Weights of a small GPT-style language model, trained from scratch on English Wikipedia.
Size: vocabulary 2048, 7.44M parameters.
Architecture: LayerNorm before each block, learned positions.
Training: 371M tokens, 5654 steps.
MLP neurons of a small language model. Each row is named by its layer, matrix (up: input weights) and neuron, and shows model dimensions 0-255. Each number is 128 + 24 x the weight over its row's rms, rounded and kept within 0 to 255. Numbers have three digits each.
After each neuron's rows, "fires after" lists the tokens most often just before its 100 highest values on Wikipedia text that the model never trained on.

L5.up152:101142173096125111178132079068111141118143113144135155095157133141127134079145132138130108146091116133098112102127119083129131138142170117107142133096145092140118122127126154102141095113158138129103148086205110107136120100127125094099163111151144150134114134105077131140140132081189122044164135142136112115139121165096117130102128103149101116141100151147140115128124135144163102134105108144143098119162106098131112141132117134129077127122147137177091181130122165161117093115147101087158127112117101110160116153144155108117156170158118100095108135133109140146101150168138147089118131114156140139146115116180114135164123114152145155116119102132123115149138144113106159092148146121147167150106150134147113138132131145099168129109132121145136146110096099132132188096118103
fires after: ".", " ", " |"

L8.up86:091134145074138142120171130105140154148145122163106135121111130164125122115108148141129100107097082099152057110166124154151122209101104131115114167103119145128126156132147127097135143144122142154128155111119118158123109122167157126130131128111134106134136178098130123164141143136127130171142170150109159121105118129139145142110119180118132124111124116160112111134147120122123113155172117139140118115113088112130087116114113128126134130141150078097089136174142114101145122133067081143121115101100141183164089156120127110135178158109093181096131065122129152147123122148137150168138134125160108107102123068143111127104106135103135147119105175125126145113143177104109133089129120142111100134122130127120132153084095163134109083110077112127093166140107127118122138147121144
fires after: " in", " ex", "s", " P", "f"

L5.up335:141098188140115110122153088108106085123091142161123140151147151156161115119158138127138171140069107115135137111173153084107101111116139070104100095104089132126135127140174110118114142110139150103110119122096094126114160133089157131138155170096137131136120113132159132121172128076137110124150170132120145140118107147136142100092087104137132113119135116155104136107145131122128120119108156112114151150164067103122145110173104139194094107104177113160116138149139146171138089114103087151075146125149107082102133145142110133125128116128110139137117144172095141111111139099135137120120177131133142083086141169190156159098116128149130153138085107112178115116124117123140124124152114131105148088137149140125136121132118151130126090126113133147128135125161090121168109129114140
fires after: " U", " O", "th", " R", " In", " T"

L8.up46:134108117127113137147153169129129123118119121120144128143156142157088126084101098115175152137100139134122120137158109122128128133118127110078140105131159124155163088115114113147129116098137150114126140101188097148103112104140112084145113097140154144139076123156132116153138109119185115099112124136127136160149100180133093070149090119130091166147123098112146134157142126125106152123101149121184093121157137064103083130128133166109147147109201126089056164107123125131108109111129119125137103142127091135191094141116135108100147144123161117100156094109111135124099119131137113133163106102168132169129114150151130128142108128104148149096129163133171130141128148120119114100142171117109147116115150098132133100150121176139145119165140162142172141138108119127112123101171157
fires after: " |", "va", ";", " 2", "c"

L9.up177:076142111114111084166136130108122129116135161140119144142137128140124089121128087100129147104111124137112143080163159164125128130170149120142123167115152137111108130131170139116156136105135101159142104139154102102115132112104158138106155115109130092146145109099126156115138140115113117126106137099126107124132134118144111103089103134109155111121141151143156144122074132128156133144097124131149107116159138152117079141128123173103121160177179126107120113151145122120139139094109160125132135127089087128132135138114112127109141097102104112108123140201130113155115133133096123161122154126169155162126148127132169088135129172204159094045117122114121145077102126139142135120143090173160119127104088104147081112177140151126085078145145121111132145148145088098116138136066134
fires after: "d", "n", "pt", "ed", " ma", "ct"

L7.up327:160066116171118117138143094121126137154097123153127128136125143104141131112139150120150105112079103146144114127099138091176171183154139116099109114116138149124144132127103117117123110131142095130115132119147104156164086137087155107190139167105138125090100133166160132124136122126124110146150092133167097116129049158150132141116138111115115137134130140168130118100087142183142152142099149107103119136119098131068124127114139143105110164128177155141143103164167110095153117128135129109084128145128109099098121127140113139131130147132129099098128140154078135103130124108191106133172114160114150135107138157119140124155142128119129106171124125099184120118156127135138126085191135117120110142143082133100104126173134094154149155094104153142137147155101101121169134109107117
fires after: " L", "L", " R", " T", " J", " D"

L6.up400:059101125121148140186185105052154124156073129138112125124167115120141057105130114138094150090107125114119109133160137125102146133131110106126119122155131122120115150124125159114130127152110140111121064110169147099100126115134178160124141132142144102167125184132097106099162146099148116099144122152081139122171094141113132117142084150125140133087128158091151108111158160097155107118155121095111118099161131128151136108134120149152146126138170116150085143128149136160132155127073110093096127164147101156141166127134174137145137136117165136111120130105124137127135103148143110118157134092111132106103116108118146145140095156108147171126130138094130147135150147104098128140130110176105137119130132123152155086161126138094123136140109146114129119156137098080120137143076120
fires after: " T", " O", "y", "P", " P", " Pat"

L8.up436:129102150132119114153132084121178135138099130125148138150138096132122142125124116153146156123095087171145135149115130106175161113139131087131078128181154125068116100124104122103141136057163133107097117148150147148123137089148173162128109093077145144117127089115107121092123119145154120152163122127147145125163139145143150099068104128136155133136074148144157169140128151139135125158141069094132132102122128145126133140112096163105104175141147105123084101143163156143152097150137101149104082106097140116130129139125114118115143135131135124133162126118119124129118142099164155120078094144137154130114179126129163153142140125119092062153123148109115106125125118136124128055128115111139146124145108135152139104144135101140145156132149171142115179108164097110106120115110158
fires after: " |", " ", "|", " a"

L9.up370:186155137100139103129140102126134136101095071137112146099148080121109094103093098164158142101109110129117143131080096104112123168128136110130122146144143108132140119122145126147148117123144154145101116114162136171100134127125164139155112086107157120122137159162074142113137121106137107142099107098147112143195088167133092123106116160129139126099168133108118096176075134148087158142142135145082145134137145132075138124097108172145133104140153102128123089151121115122172148141124144108128092114110165141186161125097123167110135137144128183188124124131110122118085163154139163135104115121134125139090130134116119132157120137117109123174136159106092158162108170120132165113143150154111137150131099137143107119096118118087126132113135145140102137076136150115122144137164114
fires after: " C", "C", " c", "c", " st", " Co"

L8.up157:108082120104131129114142073100072111121110136133130138137157125135145159113156109163123158075141119124112121134153181099121112108154129154171101115127142098065104121086116097139129122152097152119074164181126157161161112150138150148159134127136128080116091144098109140143121076092073097114131128119055133101136106130145135113178145146167122108160154127134061138134129107142140125147159156118143148111176148143107127137081123142153159139104122121128160113104151156140132135125147113117098123102107144130133170138117140149118150150128129141092123129151122155087127144131126122095105137115136130144134151135117152176135096153161117133137121108134124130113165155101108103086138136151153133118154156142119111096136129110096088136116093141107110169076132077135147141125126088
fires after: " end", " T", "t", " St", " W", "y"

L8.up88:142129151144140106132155107135144121134104142111148159088115115133119123126139121129158077118066160193092111128121142153117128106102154135147100137097149142140115097113131135131106108090179164154086113117135115144136098151189160146153103093121123136154148158105109127152113095111143074127103143133145094111141129091117147145100117127170123114139126135114157091118093176163142149081121129105117132069147155114082169157096104115140134131114147146147118118159085150151099117131117133132122132142130147116155142140120098120128140118137128124099109130134116078134122101132124119123122178100120119119146177140142125086204145129144094087162113152139159159113105105130109172117143133177149161137138139163117137094151127118101129104112083132158109113109125177081113173106115150
fires after: "li", " Gu", " Li", "ri", "im", " is"

L9.up145:125110128126124129169126099133144085132124137139151154130146114155121098140122117132148129123150117144157097105127143103163119151116130104162109139130129160082113112138126095143147148129139169115136100093149118107132114123136154133096105152097153107148148132111088114142155146110128134105166097138084156117097146185167070056057110107215170097107137144126130189140144137117107150113120119122128082134119116109124132124122135157117126168180130072125125186131158117118114131109123131167114099084114135184123089129149144105111111108153140095161134177120137133091100155129156148121101114161102139128116097145195132154152138148108137128141108105107115138150146157148125141094115130079111110123106117129147149095155125169137149143135142128120123130161125131099145112122108150
fires after: " |", "\n", "-", " D", " ", "\\"

L9.up201:118137194117109157127121104097181132052128097128140149129124086168072134144122135142152124128077119153133137145113162079136148125090123083133122129121163109135146111140105127131109163128137139131152117142139112157149128117139132151125113095111131087100144118133091119151138104131121113132177153096119137111130119146161154133105127108133126130110095153150084150128133119170139128127114135133134138119108106121093142135135113129176092153107118130126156109124133170172129106145116081134111090123127133172148109148118114126139143124129150176144144087105110106118137165189127109147090133106158130095161155106179071115148130133131102153142063107120080168138134126120087161097150149134120119149118129088139116135097100068148143094171134140156101160104159099161136146128108142
fires after: " ", " Re", " di", " E"

L6.up374:141122115126123138138121112114131070109144123122188129133119086106140113101106170143127090100090104167110098136145196089095133145100090117108108179141125153172145101196109157138125159157162126129135129125138133141134122124140180132116145141096148132128106122179135110102099102118123094111163137144153147163121103150123123070096123111158140119105143115103122126082115126128115147124145128188144123126143136143126165112099094135130143129194162109137154143068114149150125116099124088146115122080103113130117102145131095140126137131120163139164121104129097097132106136143134147122144170118107122130127095132149082125146100144137148117131060158162115114159085143134138134106145157108110121114101150109100151121126133166162151126150140144108058152133150129127108103132144145
fires after: " ", "al", " S", " in", "e", "c"

L5.up393:078124127152107102104119131092100099098107128110097085129153133130113141106112105116147125084103141136136094117180148127157163162119142105116159139114139162141167087159193136141110154153158114121112139117124168133073133136149113148156151113140123121145127103129118097098124066103108101139129161110140128153152150149131114144119152124127144081136133127096118154090147122151146129139112156084092099147147177111129099119139096120111054130171123119094117124179147169162113103126130143146126178122157129089150116126126141121111136177127127120109140140122084113128156113109119062143178195158158113068125108136147109121120128147143133151113099157132142113088124134145114110126144092129128132106134140156120153145114108119177145117159129117141097119128113142152142090138164123
fires after: " in", "d", " of"

L9.up423:120127095124087105104113157098093172156103137133099164163143135128144148152146129124123124137126102114154115159125151159126088182121111083114135128129123158139089106120185106132133128098133131078097149178099103124158143112171111104125103098137126096150131122125137149095150116098138071121111144111128156150147070098160118107094165156121163143121109133106094159157077135137159138125117128137162139131144117144150139135093133124153165071163130134106124142119146127144142124153107105111132124078117103149131085151075115123151082134114160152140130103140129110110113091136115138155116159182147127151125149139136122165093137135144130127107142121133102100100136157107120103113142120162080108062134139111134149129134115172140114101104108126088180123178107088136123114167125145
fires after: " ex", " con", " dis", "s"

L7.up18:128120139119118123105111129111152099097135124145109128109161115096157149139127158128136115141136143190121118120114113124145142124149103101161057146138110151142149095150151132176120148073165121137113153133111122139139117093193137122111163145131127122163164119169101130129149123145132085098150114143119154127143121136140147132140083149149177117115093149102124130156102152095129092113094103135149176126096102088087162128103138162127171148131105104132136129150088181161141106149116106137139100123143102131126113138122138089142147101118141121157125117105117111093125133116144128115131148119133149125128096150141086105114144060123106083104073202110079113120086174100100168128118154137132126126124134100091139100126139126166178125133122150113122172161118159125090125113117162
fires after: " pro", " co", " Pro", " Re", " con", " se"

L9.up485:114091160151128145115106098100140127114117143154138125159121129158107200122126118137154133120087114160179111113158138133102168152130104147152150144117133174146122133145174056160160153147136127182124130131158153189118097090152149135105127099088132158112107177098150113103143114112121156133169159100105139131132115090133122110119128132123174139129128124137127142152046168119133105142101122176104176096114096119120101140133154140100094111134124092121161100120167121106131111107103099154132133120109107146166091142123150119142098159111101174093151108115126121163116089123157089157158143134174126108140104124157116137124088124142160112145139130107122144116088111100126106093125120133103156113145143114129098107121146161146114121115152130140114152145110135157140103095107105
fires after: " ", " V", " M", " S", " In"

L6.up339:159082141141109132100129134122111142133097138156107196085150115134110075123148136160079130124132137119168113135123154153106150141101132078146126119097092130131140109132153111173128164162100139083069127111169133166167134109103150104137142100124188127129138125123119143151142153096154113136132139097067156138182119141134090088109127118105110127087119133099139132105125160177154144137099118127133168128149107149125117132073159152119100130124127153165051123121149117185137122168123106060126108099118164144150107150119149129133150136116187106133162100106102159110135156110117134127151152148129136144109154095112134132140117133164153134094142130110121104122116115123133096133104126137103124097147117088127153111165097117109127124138122170116140122125148126135116100115130162
fires after: " ", " re", " C", " c", "par", "ite"

L8.up59:121165099122146115088122129129138105150120097138140182130105131116141171124124127106079118117152110149102091096115150136146172137114175114176143174137123144134117105158147115135105118178115114137086127124127086143171174149140097102123155126124157134137117090115142098104110144121106126096119103149148176091140126136154082145138154116175150141103159106150080105108087114159126133098106126148138126101111121154166147170146138156118098144107147166119127117089149134159109072131145122110096129082127119135139081135102101112131156137150124123158138100124136097126111166144110102132125152135136202139153167113137160125155148156106103098081118143158128104128101129132103137145094185100120110107129114115130126105135149146129113118191132153107149148173144128119085135100124153
fires after: "ite", "ch", " ch"

L8.up308:137128133140141147106107127139086150124133133118113102141108108133149149142126105103181130108111117171160084151137140107128120145115125152188102142148131154113154131141160135128144138142149081103060127128105125152162125114178144163127128098152127122114122163138137092121125105132104131121113121159145137111154115146172107110127106154120147184082106124119106116123124117151101066096137138099127129099108139087090110151154089139167123128116119122130080123098140186137136109112100123107108105147108082151167128155125154132130193170115159101122190115112125127094110108117124184101102113162136153103108122144123155150121080126130110175140114130097151091153130123114097145166135139159148129122104098156109155149110151135133174090120114119139112153165085113094100151099140142
fires after: " de", " pro", " re", " a", " Re", " so"

L5.up160:195081140142120136133117110168105127112141091156174165089094129112098122108129095134129097109068100134166101072126126145174125148076135125156138120107134111098111115148119101171138146140098102133112097097117139124149142135145174121185154114132141159150120164158107147159125134089135155075129153152132129124147144145113091097141110152131153123126131121146125147133134126183164088156158111113108100091107103145116161133160149111171106168107111129157064138134155141145125123151112132112096091142111105121170117134124140116135145116135152139138195118140157116090110083101124145142141180120155135120095122157160120123172104111135109126126135113082129098130114097128122138136137138128086114134123139191122136115125123117141151115106133120139100123109084132126129167113094127
fires after: "\n", " W", "==", "G", "S", "B"

L3.up193:142107131134137131116142160112127132135121079176167137126072101130116141127109120136200068143129102159185113128126173144107173150068094127115133134124126110128082110157135158089130113155080124120140135132160091119127132105138163118132111124125121139136102111093115184140124084125120124083194126121135128132112127135112129120109116150153159190103125125126174107107110185142097119142119137136103147151148142172120153153109115140116139139123138096151104095140136158136129109121197130142081131099101117116151105144099149123127143162187167116145122128140133168080137139112135084145106129136119151128137120138171122141141115143146153173110095102141100069136110132148129129111142123117112107130110119118118116148126147172134117091121147153131096135088125151136090128092119112
fires after: "\n", "==", "H", "D"

L5.up184:175117127144146160133122065073109140140130174108168138113111123159111130092107098145142114132143122116165107076097166150127148141144096103120140125150119104087105149166098154123122122127155137063086126106132131096102105139121154115104152138113144124127119172126114161141141120150142104121135149165186140142134097131135130105119116167096166124151139139096152135139127102177117108101126140152145125121148076122153156110149130106135093192102132094154095117122111141130124149140171121076145078156105079125170126129116142123151141146124124181132161110159107125112079122128129134115102118129129103107109101147164141174162127163125147132101150112107121148080144125132132086131123144126126107103082134136091144103122167143136124146113132106111125129088094126156128161111077107
fires after: "\n", "===", "==", "S", ".", "On"

L5.up383:118110140148116136133110152144129146140138184116115107084112182142106117126158142130141107069116110150182139139167124121111165112120131130136100146152107195148148139117114125150124102161177126102142096103120118153130104149134150074131106150111117108156178106095126126097110117117133109134114095066147170143102096160146122112145092121115099132115124106135221116147141139127172158173101117169115144153158135110130102105147155106134078166110123121096126095129142155118155130142132140099155137145155135156157117124112137139157139147133150118114123123126130103140128083082096117099100144192187127114088134133108125123102081139146110153099097123152155080143111147164115097125135113097134155105097121116117117133148155136135114147158088136128136150125123128112105124155132117
fires after: "t", " In", "est", "un", "d", " First"

L9.up392:113116138141151070115086148157109094125117160169109153183118158123080129096131116115113092091137124151169128138106133127147154129118088114144073129147145141110126129095132093119131144133112119137136119112138099124108163117127186150165140125175095143137155137148134127134147088127134131140165136133152085136104068127158132122107093147115125169120099149127134186133129142149133129176133144146079112096151138083129177142141092110149102139163112111153132136130167144125134107114130150130143153123097107134121129150165101109138155158119148183095120076126122123138156117113147121106141148151097186124095101108143148116100106107165140123141100122134122124115144146115110125143131082124128148068120064146174157085106105146151103164120109142106129149140133126148129091101088142
fires after: " in", " In", "in"

L9.up154:130148154124106120130142140130098117146154169151132139110149147163118136125105121136137105121111144134157161131095116125142126130112145152182136144149151146081117072138142141094138138143140104121158097138114102100106113102118171135148118077141146062149171162164115121128155160155165127109127159092143108098136128127119133120066103083162126136127120151083131143118136115119119130086138099115135130118144105162109159141118099124164085147162108115141103127101088132136125116179107114154141125126126124157140091134117108123113074137121129191122094137129147162145171123119165138142155160119119111187160084127178150075093111110141102125111126156129154156094123147150104169098138149135086124122108136138092160113104129139124107088126094122115062107134120161147131110088124145
fires after: "s", " dis", "o", "en", " un"

L9.up316:100119135087177144125144121087054141128136166142146107178118176154098145116110131104152107159167123161133141116160155121115131156105119125166144158183118150144124112142141120130126126089158129117124130117126132169181124106146104141094173113100127144145125144141134136134151104161119140082115109117117115129120119107141133099081117093129146158121112143111089111100125153121091120153075128121147194102125115154122135149149148151120081114138159150113140102118160140146135096169118095116127147119144101160112115134115131128106119127105121154070152099113050129103113141137124135132144156128108171121108173131124127124110131083105109119118127150120171111077134170150118176131147114156138105134113143085115100085133155118128102148124084104127106159122150146131137156070115142
fires after: "ra", " Ra", " con", " pro", "o", "ta"

L9.up463:087112088134117102158139085132151095148118136171143160131132131138124103138094107117095115094133122143154079135086129122121111107123151111138105123142146151134120147119125151145144092176128081160091079101170145118134125118112138125164166107117192110161156118118148123151162132117073119150129135112121142139104148130128116155070070139123122100068136140096150107127166128162167104115105133126154155115134095137143159173099150165112144142129146108125057096135070122136136107160114143124125156148122139086122134158139139142125121120133134134140150142096124161133119117131128129176138134184122105122096150130127204157122114145150120134087137141126138159080107122112113130079107106181098125119161135114104116134133127118130102156124120176140159134116117120119111138108159158
fires after: "st", " |", "ed", "ct", "and", " D"

L8.up305:157133143110140119129146135067093140134101160130143142148126156159138149142126140133150121132112096147136109124105123070128107117141106148137126135107156124129117141151122145074080109106118150100108124114147104070142141147158135138108129115129107105118120102122119135104129114147124079108179112141139166129118120152162120079136161141110172134104134137094145120106136124126129146089135067101089097144169112101135135159081124089101106143154138116139087125143114147121141106157178115125103127121117141129163173141163124116119126173120111174158159097132140133128111077095121101129092133143114150131087167136130115142166096083142117107082137148168093171095107111148151100121155130106117133136148121103122103113155164149117130101103176193126109153096088152167148141086115148
fires after: ",", " |", " ", "H", "s"

L9.up121:145106115130130095126151137133112109159136093111133108183133129134090111122103134150130138101149078103182125128167157125089132143106118119138121142132162143155163128154167089092145153147136120116107171154137136174116135067117176118150105133077122131106099115141089119118138079113161106145131112138128139149138137138113093135146087139121126107134179129147113113131124100122134101136083118148141165119171135120098097102089082137138064095130136089109086130101178137161139092117201126127068148147080118131163133136115143138148147114110103139113124130116093115146133150130146159125123110119124118132124155120134177150122099113155160133120132126107082148124139171081141128124148132155097152138123111161120147179130134131118163113133129146158158166109074106124118157125116134
fires after: " c", " F", "C", " D", "F", " until"

L9.up107:112160138089123152090139144123099137084136139163126160119124138108129101116110163129122122104141142116143152076159140153132110096130109128136131097136119101134177120093183071110140142093109144061095167142126115111152132107138149135139145107112150131164112138113121155142163140138143165124121169159111157109085110177114121124105095144093138142086143112098139081177132139121091135109139145156140150127131115096140155140112126151124165166115138128127136129132115179116135110154122102161146073110089110099108169142084143117149156122136122142144087098123113152116130140116127146131115135131173122173146131136200100137118098100134118164139118176118116098113157148120098088098139143183069155091148131137143141126146111135177091119150100120155109118153108118119113135106134134
fires after: "s", " ex", "en", " p", "ur"

L8.up314:128125120161153121149115107150090115134127123117136151112123090170073145138169129111140137150174132150126166129094107141120135162072139105204136129082125129125105085118152166107170133183138139115127103120142113157110129142151115086122113105110137108107118140088105120068122113141124116134180108065173157148161116118133133121118145122116135098075123145104143086114152111133112107111113121119147148085154143114133125167181074114168093116143095121117126112144179130110125118155153101139132102174120145151146114123077116125138141125098138133122097135131116127160146103150140119121117160119129132153105152102145128134094100136111129160120160123082116077137159182162127126111142151118134133117083156131143132127160116148158170150140127124119132147137102133116129072101133089
fires after: "er", "s", "f", "ter", "n", "ab"

L3.up442:160083120122125115164138146072112071124095136133137136099088171171112132116121174136138156126142123162168125117136084128089094132120118107128131131098144139117125121178159126164101119116107127136118137082117148129163099090163138110128104154112127107125125121126152174144138147083186110103150125108143128130110146135122141105108111126132162126127116096106137188141094152146090127124125079129107131113134110158108195147110094109130136129172125100149122125142145149169122135128113127092154080089108105170161159147118125122135146110160133195150159106113129128118133135111120154146138121119185157122126121135129131151156102135165133102136099155138125145101132097118122127072175107168120110116119122169090139134135151136162095103125122127134110110075069157089125133120130145
fires after: "\n"

L8.up3:114149149168138139123133113136119117134147172154121160129147106195161090098127144136156087133122098181170121095162090119128145151145108110151125154141111173124139069109172135091128161106097123091138126132145094123147123073167156162158136129089123079139159158126082130129158135137126112151144097108112176111163140138134119149110128135145124138097068107103123148142134144121107141085095135085093125087119106080133093125089095139140137110121118124150119154141119136154116121122116123130142101125115120126121067155112135083128123166107120149109110151079178132123154117136112109126126151100121111125152106151157094103128108108125110118167113152138127120079131154090139133117119142164157126118133133116118142151130108153170139138123105139092183139123088178107116121102101138
fires after: "s", " S", "es"

L9.up159:171068125117097165121146096134119138148095122184171154105092123154099108154123168157154141180088097139135122130099117120109107111089117139211159114109114147109113124154088103158120095133109119128132138138110118106134163104126130148110063137098181119145131153133143128162122101148130157150137143094120140137114110090146127125105117133117138120146089126083117128109120121129149116098134165139147091138144102112134173142108134129158066125133112095156131136169148144126119145118187075100140127116115102132134119154138136104157105157106110134158164096129161125101111122108086120129144128084126141132092131155185097124134104127114170134177152138125113117092135145129149146100147183145096080139111118152138126116118089120163117134120120149117103112110102145153113127151140127
fires after: "\n", "\\", "==", " (", " st"

L3.up121:145128127103146137127139143097135129150122112103137116183084154177119139098110114133162089162138127174115140119138142107100144108102140095131126131135133102163130091170153132137141090146183141119137152137159107122125070110145114090112143113130148141117124099141094129120138079107121106139166117112117111131207115158134140121104119146151127178134136096140144154136097142119123120131099127155139107131146143114106099139104102132129136107155150160160142121123117174092118089119153147106090115120113139116154127135121114118116146178144129206106122112108094114136137132124120152088143142126149130094143117124124171122152080085192210156170124146141121135131122116119151151123144148130102133145101151106112143113119135133186114091085132075115118175117084133133101155116095121
fires after: " 0", " |", "|", " 1", " 2"

L9.up424:120135136126129142132150134124116145139158125173123111150089138126081116144110121118135128124129130141116113135151108115150149158124098135144119144154154160068129111172141111150108114098093099153097114157131122169140132136104106136111125117166164101120143144126110122152117155088086106116122115137143183127117123128178140077111121121164180105092106099167154120144107084171155142104113126132141109146115071101107096144151114142176132175151146121124114165188138130163109107186140116105099119081055131139187130135104118124163118173135117103126132127126093083120103122125103127083163098129124112116142114092102136147112100101112159111114117115125143128070119136108144105101143149136133146150132142155145110097130121122108172121128108129139162118140172110135134132155068161
fires after: " ", "\n", "ad", "d"

L6.up494:150109113114104067155112095126114124120135134107139099160084102138086170140125110134154137129135107112125160160091152144133108117119130112163120104110150143132128164157127121152101112153126147149120103143176124104097087141112113103151130166104138122139145134107120142089140103120125125151143150107138147153149097117123166096128122114106167140127148127126107156131129101151144067128133117104170127125106120117152130108149141135125121137166137152162127127162174113108137114126134083153073116128141141118099157132152110128161075128124099189102095108140083111108143149131173109133146133151137180144096146168169118136132138135169152110172110127156118129127199141127095146108147137126112156085083174154106146099177126135150093124126090110098125146101153091073159113110130085
fires after: " T", "L", " R", " L", " La", " Na"

L6.up262:112100152105117130111160136114108155110141138096086090106153165122163093084110119141143133100137138173102142102152140117178121127144156129176135120123139160126114138108102155126138122080114109164114079143087120128100157110176168125196143109084123106132122150114074156094134112123110141126117130117121134092159126110144134105102098167116130114103125139112116159133146133112152122103157099138126096087099150099147157134153124125141195160128131138116101150153124105111136123141135148107159116151109107105137137139136147134097134166159142168073120116134192140150176117167144125123148143162188137111085145119118157124091133077115128125118119097106169123121149160123112121138133141085140107140097113127128153141169127146128129117086113108084122120148140144099121076129101090
fires after: "s", " was", " be", " were"

L9.up262:110073155091139153121144077104135107118181138102168105136076099124134145120108151158136123146152122137171124179097142135086147143096128131174108147137132107100103099152155124141106166154129152126148135141156113163115123115148149074107127122118134125130142149102134162137109090126156102151158159130117120129125123125128113101083135145162165135124155119133072100105127114155143126061157148110134147096130126159134138120107116117102140110139112104140126135119151088205138150153147090122116136109155152112158069136102135116135109154189112156131146146141092084105137137166154140070094160105107171100123158125118115145140105126130125097137136114151109135138166136131129083099103139110131144162120135151072136100117146131148144111140123129107122152151171111156125116143097104
fires after: " ", ".", "le", "al", " G"

L9.up461:114089166141167094124123126149137102081120110108161105153165159161146171118191080149164145110148085162144083120141152092130114088078121140154101139094100139091113100161147102140142125127147099105119106116100125111121122150102154149151130148144137085131133111149120112111168135141142121129144148169121171137109119082102144126108116120178130151107082102159137127143122140130163121070117168141088136145133104122120159115138117138136102122146139135156096120138099141144167099148135096110106122091139147125162154131151170110158109152126134139124103093117115089112141141165130157130184177089095145151130107150150127100099119116111140123165119165117175141103134116130159132110114124138126150083138152155160134152143129148133082124139089128106137166146176110146132118107109127
fires after: " in", " In", "er", "In", " re", " of"

L9.up375:140097160094116144125131136108108120108153142132201106155065141148127093149172107115138141125156101114124097125109178124162111168128138117111132135168115121141130133130138128133149127133150164137111123118130079168155113107130150154120174125117119141138132162151095112117128151138129111108140150115063177135158131112127096088126110120157107157120104116150112092100094136127118078124133133133201140073087102154140120158115147151122090095121133130114112139156154126117146133162120123110124097132119136106150132127111122105143138173100100133121122146115124130099127125140112129100106206154146117122139154109155158128156135118129151123124111106110145151140119152149119135097138145202121114144134168063110094103110156129082179125142116134155066162174162137130118109114107124
fires after: " ", " U", " E"

L9.up248:142085092165138127137118137103063143147131175157095111131181157112135123115166141106118119090151127127163105113146118117097113122147191105165105133149123165093134147140182085121157120121159107120093152103166104107159121145137182083118106148154125121183143098153134100108128142108132140137113087112149145147115115109158103106139102178099116117089115178112162134118147154157094142152159129133158131101151130132127085152090137117130124139120162112127111109156150139112123129088131152131121117126102132125175101139097160151126135140133134148100124122119128121111137129099109142138184135149133134143117156132106153124106110165153143134110094134114177101133106147090100137106162101160103125087134147128140115107191124115101162087102109107141119101121148091130125172117122090
fires after: "ad", "t", "s", " C", "at", "ar"

L7.up324:136108107088115111117133095147099159168135142187171151136106152135094181122097156142152144121085133091130107132114163091087130120146135156142123118112123154182112150183122119145125141124145090124100156134159111148149132113157119158147160142141130132087148167117123134158103135118142131129144102089103143086152109146151147125097117133106082121090139173099102112133128138144128118142153133127124119103121152147147135150127132147112100141097193117142128074108160135114109132130055115158095103116127133133153083132082166132117135178128115128078078112107102095085123130187130118139155144116103121181106120107123118131147082113125121132117132146124141101143132133097129090100105129148146193164101145133124095086128130125149158153111103162136145140134137115148144124128140141
fires after: " ", " w", " T", " W", " F"

L6.up109:152133133135124127150140154143120126152127135113177169089095097167119152107106086106133104168072125113133145122105137113175126144153139151151122164129125133158139123136122108114123118100121121140115106110105127126187138122133127141156117113131100130122090159153126147156168143128112147063137114149130145099112132106123113117100122150111156134114129172142103112083116109149108124144079122133114113158124144108145179105176156132154116101121130127135105162108193172141124085173132080054105093091131104102147109137149168073112187172105138122142136118183125135127080153151149096092118129124144136093124130109165112127131102135153121153084108149091148105132111116147119129136110096139166124090099154148104120121096125175128151154140146118136117121148120093143111125152121144
fires after: ".", "\n"

L8.up98:170127123153131149143115131144144074142142136109145175126106089181105100121114131163132094144097114158111104082158099134156151120080139129148121147079129144160147123101147130126147154135124124160117093129138111094103117122191163115162083102100159110118093147159112127089152110145135072143168116122130149105130106096164077115133124128139158110107128118134130113153146099143145153073124104167146118096109110150149157122114142143112161134082088111127101130155120126133123154144166116137128127109151097155145098147115118100121167094109147104134121128083141105141099085162131114138134127166141148140119085164099132111099145136126133123136148102079130136120121167110111142145089161101131149138103136131122147106183122118124150134088109150078170155150107173110165107129137160
fires after: "s", "c"